{
  "n_layer": 9,
  "d_model": 640,
  "n_head": 10,
  "n_kv_head": 10,
  "head_dim": 64,
  "d_mlp": 2560,
  "vocab_size": 17524,
  "activation": "tanh_gelu",
  "norm": "layernorm",
  "norm_place": "pre",
  "norm_eps": 1e-06,
  "positions": "learned",
  "qk_norm": true,
  "attn_scale": 0.125,
  "bias": "all",
  "tie_embeddings": true,
  "parallel_block": false,
  "init": "normal",
  "init_std_qkv": 0.0213,
  "init_std_o": 0.00503,
  "init_std_up": 0.0213,
  "init_std_down": 0.00503,
  "optimizer": "muon_variant",
  "lr": 0.00172,
  "lr_mult_o": 1.5,
  "lr_mult_down": 1.5,
  "beta1": 0.9,
  "lr_head": 0.00593,
  "warmup_steps": 0,
  "schedule": "wsd",
  "decay_fraction": 0.803,
  "decay_shape": "linear",
  "final_lr_fraction": 0.1,
  "batch_tokens": 131072,
  "seq_len": 512,
  "doc_mask": true,
  "z_loss": 0.0001,
  "train_tokens": 628300000,
  "steps": 4794,
  "dataset": "wikipedia_en"
}
MLP neurons of a small language model. Each row is named by its layer, matrix (up: input weights) and neuron, and shows model dimensions 16-143. Each number is 128 + 24 x the weight over its row's rms, rounded and kept within 0 to 255. Numbers have three digits each.
A block is one neuron, or neurons of one layer that tend to fire together. Before each block is what it responds to, as a language model described it from the Wikipedia text at the highest values.

Responds to: Abbreviation periods, label punctuation
L2.up978:147107090145161080125151121147142138136130101133142104123139094082118122074121138114104129146092145137160127107118075127131122133163129169108114130116105167147116106142137135142130115115100153164105143089069098165121144132122176149142092132104148160116115136131136155116106124145143117106120125159126099138154146119169091142170097149133134149139158125110125073143147161101139122147141
L2.up1003:118111113124150147168143144115141164124151132098132160108183132130140162169133113139118108166166122169097119140091115133137108156135125170119123145124126139162164064142127119114086103111124123124105179110125129177095143081110102148160108165158140127125082139133136137107131124124141134129134106135164134078109120140148136133136102111142131110134170146127101127114126128154130168141141
L2.up1056:176107088138124124103100164104121116115129125130090165090160153091122149106156102124165129133112117120132170149115142202143148140128110148108105170101127117132183119102173108127096169104122129150147133165117122136140141134103129157130126150154162128095136163168129121121114122078122128149074129114120150123134133113135126124143088130140144099121168087138119088098139122137129146111118
L2.up1171:128119102135172099179095083119147162168137128140126094160107111127147124124155155104182110088100144128158134091085130153106087121113164172119141135113171095143129111113170105107134139102132136084114115123119128145145098113168120113132112099108072146099089118124125147133103129149091142146168118145136161143151126104132103138113118154110103085175150121121156095155127147128145150122129
L2.up1327:175098167160151192149107141104151092131104159109116115138113106167111123109167135119113125162125117078150121128105098101138136134164165106127115127128144123099088152101148140106069180103117118147107134151104107137175151135117088137115101156099134094127128129129110146163135123058151124128111109105135140137085139168130102101099160084165149105115119067094130131119091157136127111125122
L2.up1528:144093128155075134136098113117160100120120154147136102165115144164104136152139125153120138151143152133143166114119139104179122138106145151151128140112132146093126120139142133107136148138067141124099169130133115101138110126157150119094121107124123111105084131105143132150118106167156132142100158177063121154093129086176105133150130127121101141180131155131134118139141111093095124144110
L2.up1842:079165123119123148118115106131131130113110136151156082144110136104091158118150134124076118131073160135129130131112126162153087147145102160115117150112130103053132123141118137127106113109145118123109132123166154121162120115089110147113092137116150137151116137127168135134112152140119124115112130143095159126175128145160102115123124137114081169148144156161116091161083121120170119143105
L2.up1928:141140094146147067170156117124137128105129143131150093100060105146134169162163144121172082186122141122108137097126131100148114089131136160124104094103118117118125147098137112119160136155113114138169152170139127087139118119141140120118090156105150134156135159165154110118113178130164116140106127121168114114150141132154089150152134121108123132138147124114118126109132124172144170177135

Responds to: Decade and century numbers
L5.up1660:156103126088095126119130139108169118089111141104145112142092128094072126124132142111074169122118147142136138133157116094161110144135139133117179130142185108142132136142111135146116098153113092149114135117123112135120122112133189128125154162128112119141095123111140127148116134109107147118148115139127135149127073114161186113117121138128129160113143140119112124132110138118139135132100
L5.up1680:143167142117124136141128135094149144135091160094155150134124162111154106128130140120124113120152130133126103171095142095096143134146148125068138155152151094105149121147140128101152084098182084183104114137128076176131130108160124153169101138121144112099117146100148138140158082133145127146122090160093124093159147152142160071111113144134136154118167142126114118122189152130123095152133

Responds to: Indefinite article "an"
L5.up462:141131103131126111156098118111134125118086130152133087157143160139149118117146133132143177126159106119090103105130137126129140111134105126180142116147160176122095143132121130161086087167116077118137078141144179113182069158122069127125116101126154127101079139132151097122109119145119149131161155145144109147145136126154104125082147120124138147129152139161110136145119167152126128136176
L5.up1072:102159120138149128102140069139127118134105094139109089170155125159126131114145113119089107136127151126105149082142176135117106120169132143138166149105178100102152090113104104109112166120151147149117089145185161146158169139091107166121115125126150099080118153130094139148155142112103133117099136131130145135115139126136131159139175096177144128133101118151120120148135131101092152164117

Responds to: Sentence-initial "The"
L3.up1137:116149109104123121117146109098148163143162130122129133156138119167155175132115156133088126155153132135079146121127173160113128146169139176140136095113095166102142088126135154132119116142088089123147134152069140177139129151142087175111054149143126175163106092125126138139117107109137101111124118134094131135131163121125125137158141138132116113115104124104118084130155110108105128088129
L3.up1158:164155119162129163124125154131083143106106140150151132073087092136088104136135125129163165142107156112113144158115118134181115108123135164143070107101095103144128173120150125110132148110149096117119067139124118142148090142135106135117093120132124129136133177121148174110093118094079110139131098133132134071132152147135145117087139154112118107164072135109126165114131153167135106148140
L3.up1592:159146126157140145146147174110143134099111118142178155142091119119152169143161182153101096146141149133113136133087101118134120113121134162129098160101113152126095091083143170120155162088133141113129130162094122124143124106117087093116101120145105173083151145126152091107120099065083161134114072100134109146143120142135138125115125141101122143138126176090113168132145127131141118151124
L3.up2245:128141153140151144140142142134149172155103144163141132092151101142133154099113154184144113148110119125139146184134143126118103084142124137178103162117099171140139091147132128124099136113102124127155163119124095127135135117134150126122106114168139137112101104121137132111110084106124151136124153140148044149167106116134087081098130085143152162105126120113141149164151150163122143123126

Responds to: Year digits in headings
L3.up264:084122112157113146142153127144149156154080154127134161125133105176126108185230139113081154157140131091148135064128120115150128134149102132120112116124141052129099119127119134144107141097114085152131067146122144098146146133118144139120113160145096146129088100115109059166105116153124153134135170075138117166100123115150176136168079145101156156117143104099175120112154128155107129118159
L3.up558:098130094125132104105125176093149167139130180143123094125136152148142149114112118158131087141080147138121155106128152129149089121185136129131136155101153138168096119167130134095152132167114110132117102127098147142103141129129164152122086147125139091089110106156098109155134091129113156121084164082130050153092076136133105125114121115141087178141108136118128123130104118187149150157141
L3.up1553:124160120121154118116161108125119072148095115118130115115161129120108136161143112105112163125115128121140130089109163162136122162178124160153170148132111113129116067158106097125065166156127145145124140134127146122119133152109149145143138081097112169126110149107125103152117130132130135125107112121105125115129153113156101083073157140130172162125169100087124105120128122131122119161151
L3.up1607:088134148116115163109108139094109110125135145145129163104109130109140113170173140121105160155143121139110104141081083145083118126157130094119098168133100087198129113171167109143088108128103170149140095172176101160127110131107108165115127120123117099104132167131127126156124160114150145107106118123124094124127100113130116139154137144139135161134126144164149138145128125100139103142141

Responds to: Formulaic data text
L3.up192:139088127100158154146140106127158177158141158115158114132081100106116124086101124142139131144153118177124100095089126144123078148127143148130153134133101075148137151129134143142093098163141128158127115117126132168128144145103135130105118148154144118137148104125110117136112173079154153135091151089135100147152162132157112164154110109136150112142156156102124170125082168104121112165122
L3.up300:114145138072105057128143169149138103109118120145136179131144133110082092154173117117133137140125140143083135129131132114137166117155164137138178148148123109142157098110139145131126118152122144168166136117138114093127118143122153127159111084125130124172142131086095131105139127145136127170109159157146157143138135158124143130126113108143111125158145158121141092148119165140131101142174
L3.up368:126107144153150109112096145110127133114130136130131154153109135116170130148133156108142133127085116136099137149071117115100144094103122113150068136122086144118085098120127097131166101083157118142159149147089152130147096108147104097129099134149101102126133182171131155136119125140104119149110151127130126147083125119117142171144160157163122134146096121107147131093127147093081133134154
L3.up2208:090122080121111139106126140139112169129114115126106107128155142150142151156135132143190169104146122169109101109117125109107137132142141149138110176105159084103084111138154121115098160132097140125153124149117155122108137123134090146153115122136162126162151152103132136109168157138129131098114108109120097144171145171127114111115157109103143148141107171116157134156099118109070163155097

Responds to: Abbreviation periods, table separators
L3.up162:131134101114094142144129123141093126130140082127134121129144108138109149145114156114120140104121116107120136142108157132148109125130148159129162114129122132133102096137135131112118138098107138087101124106173126136099134143156130154146101143159163106111140138141108131129126137120159130093090137136155108113098118134157132089142153177138117119132123118162158087135170185100144158156144
L3.up953:116102107104174078098128118096133155152108140132129118118132156148121136148146144119131119161156115105158125155112134133150104083132152148139131133130089119141145104145112136158136146100161131140132155106121087160099120143133171156165094156146123117087108133151103132146141158171136132109083140120120118129131142119161117141111100115129125160127156124100123141149102139117155129142135
L3.up1176:115100098143107136155183118129139155131118112185112104107096141142106141142153134102109123108138115122109158133139114132130112145110139175134109138133118109095120126152171085167187155109125148108127133096193135088109150108150164154182137143089118151150151142137087139145112107151169167121135133108144103126150138106125083139136109114119106133133116118141157131123154130098163127186142
L3.up1714:120147089121189104140169088149064135140144164101119091125144120128100139109120129122149131102135086099128137178130122148088128135137119169143157121115144112117118143158140171110119162125135123079117165100133146132155108095145162139132141131084133072121132132099131149105128117172137104151163159136106143111127146128182088175150153123137103138177126130153123115118107174089137089133128

Responds to: Indefinite article in definitions
L2.up271:144144140169113149115095133142154107158122160094166128178140121130131122133116112130159129128120145098118165130121144125149177120121160179133106112153106112162129150126135128093082154131135103134123139129128122113141148132130111123164130102146123151124123161089136098088117132146175146106148122155125114049115121161129138141128143092118092093139129106150135139180108111134118148134140
L2.up274:118151130163130145150161135144099090142165133155156146169120114094115127185117135134117134147132112113162131152111141150144111129145152113135103128126153118136125102136145109126113105179107141107075138130151119112124205061158132134155107148101122144115134115117127100119163136142115133095136115164119097115097134126131114127158097146134131146145136145112134138138159107122110153126148
L2.up797:134125162152096077140093087115126128131121162147108077099158129132098158143145147130127150149137130127150132196119132113118150098157154113144122133109106129126108083139153151138118152111105108069106077125137166126148111162172156134162101118114136147133114119128153163150152154089125155149161146101090111140088162122101155133097074191111117131123143148098109163134118128151111107129114
L2.up1128:144153097105154087141123140072110146117150133162093157145173122134117144091128146145079158124137105129088117125138131147134099115159137102121089143146137119111124094131138143116140161089154143139129115094120170166122118151111118108106127138139132109127136113145139147139129130132164107102119111122137082118146132098119115121130105114077139154121141149119129160125121126111080177080091
L2.up1339:159161149158103146127131128112122127158136130100099127133155187105108169130165091108094134099116095114109142149150106121147125120141143122113138152117110120117101073109139133122086131160157158156126089110135117158081105106104130178143135131143153147175166078170117115174135131156097170109110126141122097104158136129103149138162157125119161177146114162150100166130152138114140158184119
L2.up1654:108145093167157079118111088096106158151125117103140156142084146129144155161113168158150153129148111091162130154133097121052118129142130123101134161161134123115120103152096141167094131095106140107092125161129116145116124126111127124148119135168138117112144114134097128118133088116092163101153132115116157139065132139174145131122185172134099147166091094170174115090110133142095120130117
L2.up1994:117161105146111130137120110132135142137122124153175164159148174149130127146150074102110121147181146075126089126140107160097091154181143155137131105137116121136092127143109152137113107147125121122135136171130133131118135123118088140121125151145111118151135102159126122184100092096153136106138136129119134125078141127154141118132113141125113139142116155157131159148125105133164114171158
L2.up2447:082141128120133141175143132161169099169103132131175121115161156142178131134134147110105143129114127108145114163153111137135129125121140137111091119144143151145108103138159136143136102110155092151129129106140127132119174124123134124138115142129110129141116082138121112145194091128082118127158137145113075174172150187162162131142164105075117136150165131127134153085125114125097139115138

Responds to: Word-final subword pieces
L3.up231:150125114152148157132124132148125142152148161143126165095148170164051109110120173156142107192121161176121164130125123157164107121146125139170132157125135092093119100143087114169123149131114131163128119124076135106095129156151090105126143154132153148132094083139104137146166127142126093112123133136133151113104092141099140128141155153153124118113141096056144123129117159132141126132125
L3.up285:128109117110151128122124156117135091119184133153140172162162152143169144187106120125157119177166131105133145107123091118138102160116139162127156086139084121132123118148105143136079155061110131108119124128118125140143155148086152111134107121143178134115138133143111161135134107146104107126125089167100141120125156167122140073093104132151150118135119144093126093156147134122148147187126
L3.up1249:122115103127143116112165192144150089099114165130128154112149101134131175140155125158162113183094140153149149120102099079128114165104095141124195146175133115093135116144104138158130125113126131120131147131140123136101106133099114104157152135129103102124126127145112146124168115074084106116125157078108125094182128114102128133117134141116146136129152122141115120094142147172120143138155
L3.up2454:126111110117143110131120109097180159073118130138094165169174106126118150093083146125120116166136182152132126106152084148117125137148126162101143137135126114129129149118139096151105127117098127140148119174103101128117088090094161126136134187105114117128083089127089102175129119130146101112137127123135115134136077102132130162081125138114135157125173101136135043125138101131149151154121

Responds to: Table separator rows
L5.up851:137110069144103145112148096135117141123153156142123128129105124142139107121161125173162105196141132120143160130126079152139113112145168115115144095146166119086064104107166158137158072101119139120138117138147124162136154134129124104117107107142124094157129131159135126136166118126120113156118123156090177154083103110138167120122147172098165145127115093109152106122102125108109135087137
L5.up2429:129100133152173116141156143167116104119180122140155093157149129119095130151113153166145160127152096107141111169117174125133134108176136104131122178132107120155093178183138127128124109113168173128138105124131113093121165122138137133148142136144117137165133119124113104117104097132126186129143105134102121087145095153147124139120145150096140125116123145169119122088128118152095118132096

Responds to: Word-initial letter after punctuation
L3.up1188:158098143124167145133114126125134124088184072146119174117104132128161150152136131114130080126158130099148135122133173106143124122162131160128144116112144094137130134126133149115112132110129126128123120160090087137120129174085172099165137159093137093156137111113095140117115114126130130110111128155114105125060143117122113141153139159088155140176158078157160088133106136114128161113119
L3.up1510:156109115137155124157140141128165103112119089128116160102146120120148125191106160125140100111164152134111129124149123115116123115101106173108117122133091116106161112128144115130170122100140167099125142129163110076075145135145156129173199158099175142126130120071115136125125123102131114133142164128089114121101154121151109129125103142067127108148102110141153159131099141135134101175131
L3.up1516:134109118133128114107145091109140126133090089161124152112138173097140128126123119136138089150090130123153144128122102129108154116112102134106119089132126137118155144177189148115143114149139123116148138185134132141139142101109087177164095174134149113156111126101135122112130087087166115138121096155126098138109132115146131133115074146121125120146115116117120124151144138147123111183112
L3.up2506:197125141110097099121078104155122122148163115135141133167140142102116127148127132102093122128111122159121142094133151189125135147145163134126099103127123141093145134123138111141094127120159179169119106121123159111098175127142130157109111118132132095147135160105083115113085116139156163063141090142137109124090117129123113122096134110137159109135098158146090121159189108123182115132174

Responds to: Mid-word fragments after prefixes
L2.up137:149134123147088117142140142109109142114139174141117085148111166107119087116127164090138146177156127133124141132138147104141128131150091149098088126127117078074140155140109138114122130122102101184115153136178140176103129139147114133172128139136164177125142123153145179186103111152095146146154124146103164138145122124119094134096113070132136126112116120105108146151097092118125120155093
L2.up1368:114086137126147125133115139094099113133102144172110127158140141122150106155130163101138113138132135137100093181131169146087107092153094144140110149130096108108103130134164102131143123111160148138149129131131081127112134084104121129121125139164115120107150140150118117101109120119151115143143135142122104139119175118132148107166122100126154133135122113130123111099128114127130097131141
L2.up1412:148113108184159126119125130129149112087090096145128125106122082131162111136101137115146133128135114097101204142130089100114122113109135153122106117134125154087125145105134124110137148103158134067138165137083119121106150132105129136127136169173120118133098119107153129129127149131128157084149118107181127081154160078101107149159121125097136099103150116111133096102092133178107093171131
L2.up1800:157090113156173161151137133160155125155164141084119136136149109145162086134137119106144119093149097134117134160109150134103103149127125134129112096122109152141105137111133148088140109102146120119140136132123107143154112122142092119145173179124172091125124109168173104139144116118105130092167128141100081145099151120126133136150091117127143135135159103151180108127090123162117159133134
L2.up1808:115113161138129144161115105147130155156109132152165137136164078113106122135070156138175147137149160080146143122091112118134103151152096159115153125123173163088134133166114128110150114124106134114128123145125088155137080148131135139128144082135163098113149093159140121117071055151173156105103137133138095123077123134134092123087117117135115127133136110153138096154127148104153100124137
L2.up1872:134121140118161170122170147153139112105095132181089151138095194109152108140102142122119120146140137124096123163130110135115103112158096158141107139129139135095116118092125138135113123120157120125120137149071118123121146132094103080100134150166112114166115150095180124104144154140140150107153087119089133188186179155119113124080127142081131118103140083095139153106128141177096139125116
L2.up2407:116121179159132114157121139123129138153118113158098127077140118145119115144137128121082168079173113131094141121157152116095120147135130142129155125164111115132117158124153135097142101115149175117084116131121090111127131128128168121174106130147148077173096064144126136118162170121143126143125115110113110124099151166096130158097125084091137065121124118148151093157100124150094109140178
L2.up2471:098088125150175144111107122159147110146113106165110093118149115137150137177128193103138160130110089147106161106137133118102103165119114103079099159135069138122165181133101157126125128127121148102100128134123108122121126141085132073117139133154147116122153076114155105124152173168150103148136130152153142143105138128110146133120125122119125093137106130116149071159142119103136140132130

Responds to: Wikipedia boilerplate template tokens
L2.up212:113140154141139156121108117136121109124115092099094135162100090121076127145136149121157088117129151136098169138135132123139162117125108121116137133139120117190101146158099125105116114117141116118125135123149130112114159126123120110109148151130155172111104106128124130135142149127150147108061137098120108129073123110153093138142140136156126115124097129114134176122159151162138125126124
L2.up1133:125083121126113134166115098121151127175136193125165127133151148128127137160140151101147158130123129143115098177137182112148147137110175152111102120142137098133181166155123165104124152117161174108150098111088116139093100107133107114125142132111099145128107079111107132082127108167144142179141130109114146126136127114168104099127104137111126127123118197109151154136114123069113094123163
L2.up1698:109099117102173139127125143124119114074117156116124135172119103167153147114100137117150138132144137134153086146073151097163093124163151139137109147153150134124120132129117115095108123118094146126152139099088137166104144087133095113186132122082087129124120131143145101134134120101122140120112125127156079151107122137111117124125128093128103113139139160104116133121133117145137142158131
L2.up2002:130097180164148116121110121140150110130099137101113129136126118101103081132126079122116141100091133114124126136123108159133136150156098148067159137116094076142130125110163123101085130130104187144139107138191095146191137134157142150144114107127115159185162135104113157074149138171101118119108116129134117126130144090124132138136196112127128141138133156128102131105126127123144158090169
L2.up2036:122103155112068124138154152107206139110111136137159173086164133167112116127106117096161107157147076110120116152126123124168161097143109109150158114136123124163159154133120130106100119139133118132143105092114120121113136117115133121114162088144077136127150117096092151089119128140148193113169132115107151143135128119080172150133094138135134147112171147122128098113144149127158118081086
L2.up2146:124090155132124146129120135136131094128077133122134138190093111116104118132154140162135161114123091120110132146092161143168115112188142121130148161120123065142122138150136119112115138166141099109112138128092124086136132122160072161158106154129132126160138131148142106167087120150147113149128136154152135155099120118096132116169150125142143115116139137174108103141164122137115100185159
L2.up2218:086102133111120131159092141113124114106119143102112172139170121154137070137148183089122159130147119142168150107163146180136118145159135173091124108086159177116157121106119128125162091173133137158138110110120121115148135108123073110118120125136122130159141116135095134108142121174164158123150167114112109133123125101126083161142095140125098110131157144175078128114095118123137100140131
L2.up2225:099124092129129148108123149095129099129113123139096094131125129156158154137159132126113174122141112143144116101150141159135114107146132108152119154105127147167124153165149116112120136149139131113159092132104161148127136119163108112150127127119134174134115143093115103107126145142141094163149131101108096161139163122120096155157120136103119140165118115162135122161127097174117093204120

Responds to: Mid-word foreign name pieces
L5.up911:161215119104131132151117094138107120149131148134126114148148122125142133124160109135135124116132136105140127108120157111165108093123151115153095147138164113186140123106124135176139164118171116190116133102136128090146141084167128139113147134161182141140137142108084082114121128121114131142125087084123119155099142147122145130091075110150108122137165152176130083147173130159141102153123
L5.up2253:121153095123171096116109111141127137132107146129088178173137126126127159143156120115154158152110133109130139116118168129160150110099108109137117142131145172167150153159128112131084140090092165137161181106134109154130108163106143148115133113136137180121144113117132143099105183150121146137112120082116106125131124152138114104054126104141122134113140127120151155143130126115146116167130

Responds to: Process noun endings
L5.up184:129085118116132178130119114135145125107080121165132131128120112140142126132167108111141106141164168121120138141109148136159144088138150132129157116104149178119125110156159133128152147102117130109126119058093113144108152149141102140136137150141140115139165128167122210192161084162081098132121111110128171139118117129096115176096119125106115150107109098100099158120143097121146118129117
L5.up2471:098101141151128128117141122150145134097120140176164159112175125136168114126109116140129157125198075135097163138142108085096103145104117145111106114156146112158127111118167159152152153142140156095100135138124099110153129147094157117139142142149170123182100104116141167148178157119133194122131125103132105145124169128143139130099085099110109159175130137153166139094142109114095117099113

Responds to: Word after "the"
L2.up149:154138132164105147156148126138139176151114126146110133105154127090116139092103145123171157119147114111123136158126126137148078160134125127160126129123112108137151114100093117129123134124143072131091132117113127114149140135121139094105136151154154103130130148156097119129153100134124133131088116113135106130107113133129131148110114093124131101125145152083127153160139106131120197185153
L2.up430:138112093108145144105156115059164101064157141141163103125106123116140146152121116137142131107140117103114149130133136128126129136135157123113133160143124109150129122126131115134153104125158074113129131099081140067131116123146111126131152146148097137094113154105140150099129121144141107158102102108104123139107172157124099136100085106114121061180104128104126182119148131142116108138157
L2.up1004:130133109153136124109138159143142147137125124128178094115141136114139087095153115121130156123132115111136152170150087129156120124122099109130130145096129138150110118159126118112134119129081082134094131101087096122131172098126157136107111124103129135078141154119110151093191134114122139126126166119140120131111150181147107137124145128123138111169145099159134128163103132182140127132125
L2.up1432:087120094159167125127130086098129139180130119085102107164115132127143110109140076126098141132159134079142130202159106130131145128099140121124108127114136162134109112159107141114125112126128101158155157150108142126105151110149137132125107148105109135132101120146129162116175163121087092107115105199155146150114129113150149179155081101117108149159144121124107143105113121176134117157157
L2.up1979:059136094158100130170113103133090151145092126114137139128146108185143106081139108135105174144099117081139139156176083109147087140095166136118102113087136134131141117151128127100120117119131128146159114126144132165094144135142156145131104155108109124130105124140114149170119121142117123077115141184123098148123149142144153165126170141125134115148131133140103113122105113156082150142137
L2.up2164:144139110140132127112149163074098103160150141129078134166109168108157133124135153101133173114128097107148131160125094128147127099168124105176162122068151145155122106147102100163117130117135120130108148114074129145103114080137136098124102161111135136130140148145101082125141129137147100120122130146111111210117117171119117138133132108123118081131085074121094114132125136093087117156178
L2.up2191:150153089150151146129139149124122049153084119126110110115128115131079135112149137136107133135137123091102116126123126173124148114142147104110127100138134162139147097120123131084176113099193121106141132137092111106145124149142098111125135127133117101094086123058128102091107121145071138108156104147142126123123122140100176140133124123121119150143168091124115108110110151137102125100129
L2.up2443:120164118148090143116131136113124097106107132139130133118149132115092127154139092129085096092144118155137141109137100130108124120180163141112132096126144148140076076112145124138169181158136127172113109123123092144132158132140127173115134178133135134150081103131120111156156134142144152112151103119135081111151104116133129157132093133091120089122127092109164132133128131165080143146114

Responds to: End of names/titles
L2.up164:159154121153116099138149128130155139126123114096043144158111158121150143170122087120165153138072081102147098132119131096138163097127099146127103084106109148187124145154140165119114203111123116114144136128131171140125118107140081131132151156160120146111076134114121130131138133121141116128143107122101143109108119135103127123119191143128081148125101173115133090127141120125141120143101
L2.up382:122156151093141148125127083144125119097093101145082140108098135086122162136132179135123117099093108136120101097154129145166108104129157100120127143140124117141128148158149129088131115078126105074125149136123116109127164130162106169151126139188078128129132164125169122126102130119136151129140143119132090135118144132146105156129165123108167111124091113123129120106116132134189121148107
L2.up766:126118125138136101165157099124136132104114070138094131120114113116120107091114127068114112131116066134081099117148143095147099104114111128140177161084132122146124131126141175155092167105100173102093143091089119126107108134124142143147149137126142142170077127142162139115130145105134117156139121164077120127110153114080062099128147160128123131165119137113148149126116170141130134108164
L2.up1189:148168154150136120132095126161073138144135120151148162129139154116126101130087151140116140150120111115114126114114136116110110096147107106144131185122138129117097088091133155081168137098126160089131119083132151180143137114113137065069143144131142130135147129123129150152146086070103106103091110131129140129154076123146123135098108102107125093158158101104117102161136096146131161143129
L2.up1692:110156113138136139142127105123149115115130137134109155147097141114079172188143098134132136152129108111144137094155142155117096105127107134140154107137105122134107102078161126158138183121126105156120115138112139124144127118093122117122130202126116138122098149151109133177153140127138137116091109135118097104147113124140136114099188181125122140118122094115112085123163114165124140142104
L2.up1714:154099136162141103122129157122138137142126099168078120142102142127167128076118126159153161145117127109127159114133119133102134116130130111120120110138143130122108124138152145120132140123114132127099140105132099093115128120143148096091125117127110148146120163113132109127120143109120137102130084132115136146132145069142152115129151159142153138151155145108110124154093121156106148156150
L2.up1781:114100082056126116140121121105191188157140170127090131100140130112148139140157126111152110149146083132110146139140126099157139110128105144129149135105106161083099090156120127096142135120086153125110118110136123104137127123151131152084147127117157148126116103139122125169133150142117129184124136139133082140125122090157145118129094088161152131127122119129156125117108121124149121127119
L2.up2152:164124159111162116174141127125154138141162079117144163141132094068161119150163126090120076097085145111096099108132136125122129139079122161161101132123103142114132141116145152098121067141164155150130124074125059077145095088082106105093142129110119130142105136145099102142161139137100125123140136149117160143164124173108141104107126150142124100187101096126137113159128115119155143135115

Responds to: Indefinite article "an"
L3.up968:117155141092110092183133108125136142154140087138115160148159134156157142122106120156120092124077103133073150067146070147144091123129115113147137180124131157121152144127122095104039133123144136180152121129097122140112124137159120135134165123144174118128167146129095170136118149118168122154117096135130121138097140125130133112133157121112150114123137181097137156158098094106118133160118
L3.up984:145149124143110113116094149123153122121113087167132106118072152150111100112099111144133127126149131151131136138136102102117098128130124116151127138120171101154093158122151093114153107111123115162118085138124116113125148128135097126091157122142153155118152151111161141140135138122099113101154120110117137103083120148150087081113106161105125141147180132154130101136141105137167130125135
L3.up1575:128104149121146102143146150136128126128158126168134122122116108143143151114149111139072117149076131114111125085112140121091094128141118137134124040165101148149154142161081131121082087147132174111180108139101174096147118105124086136120147144132129116131149142107137144105117153137133141151103159099098095180144143143135162118115144155130104147156116129149137141118126141072160105133099
L3.up2263:142106120168142156177111117140137129183117145146109173170147145112138114091101096147132141139102106086069158151150126086130090171143138135178116101165130191094152126110105105100130147146137066159164142094094143148136096163119156138110200116122144148099114141111117142134120123122109106108132118165105097088089183116147131124134136144136173107153129137124118145169103107110099106146125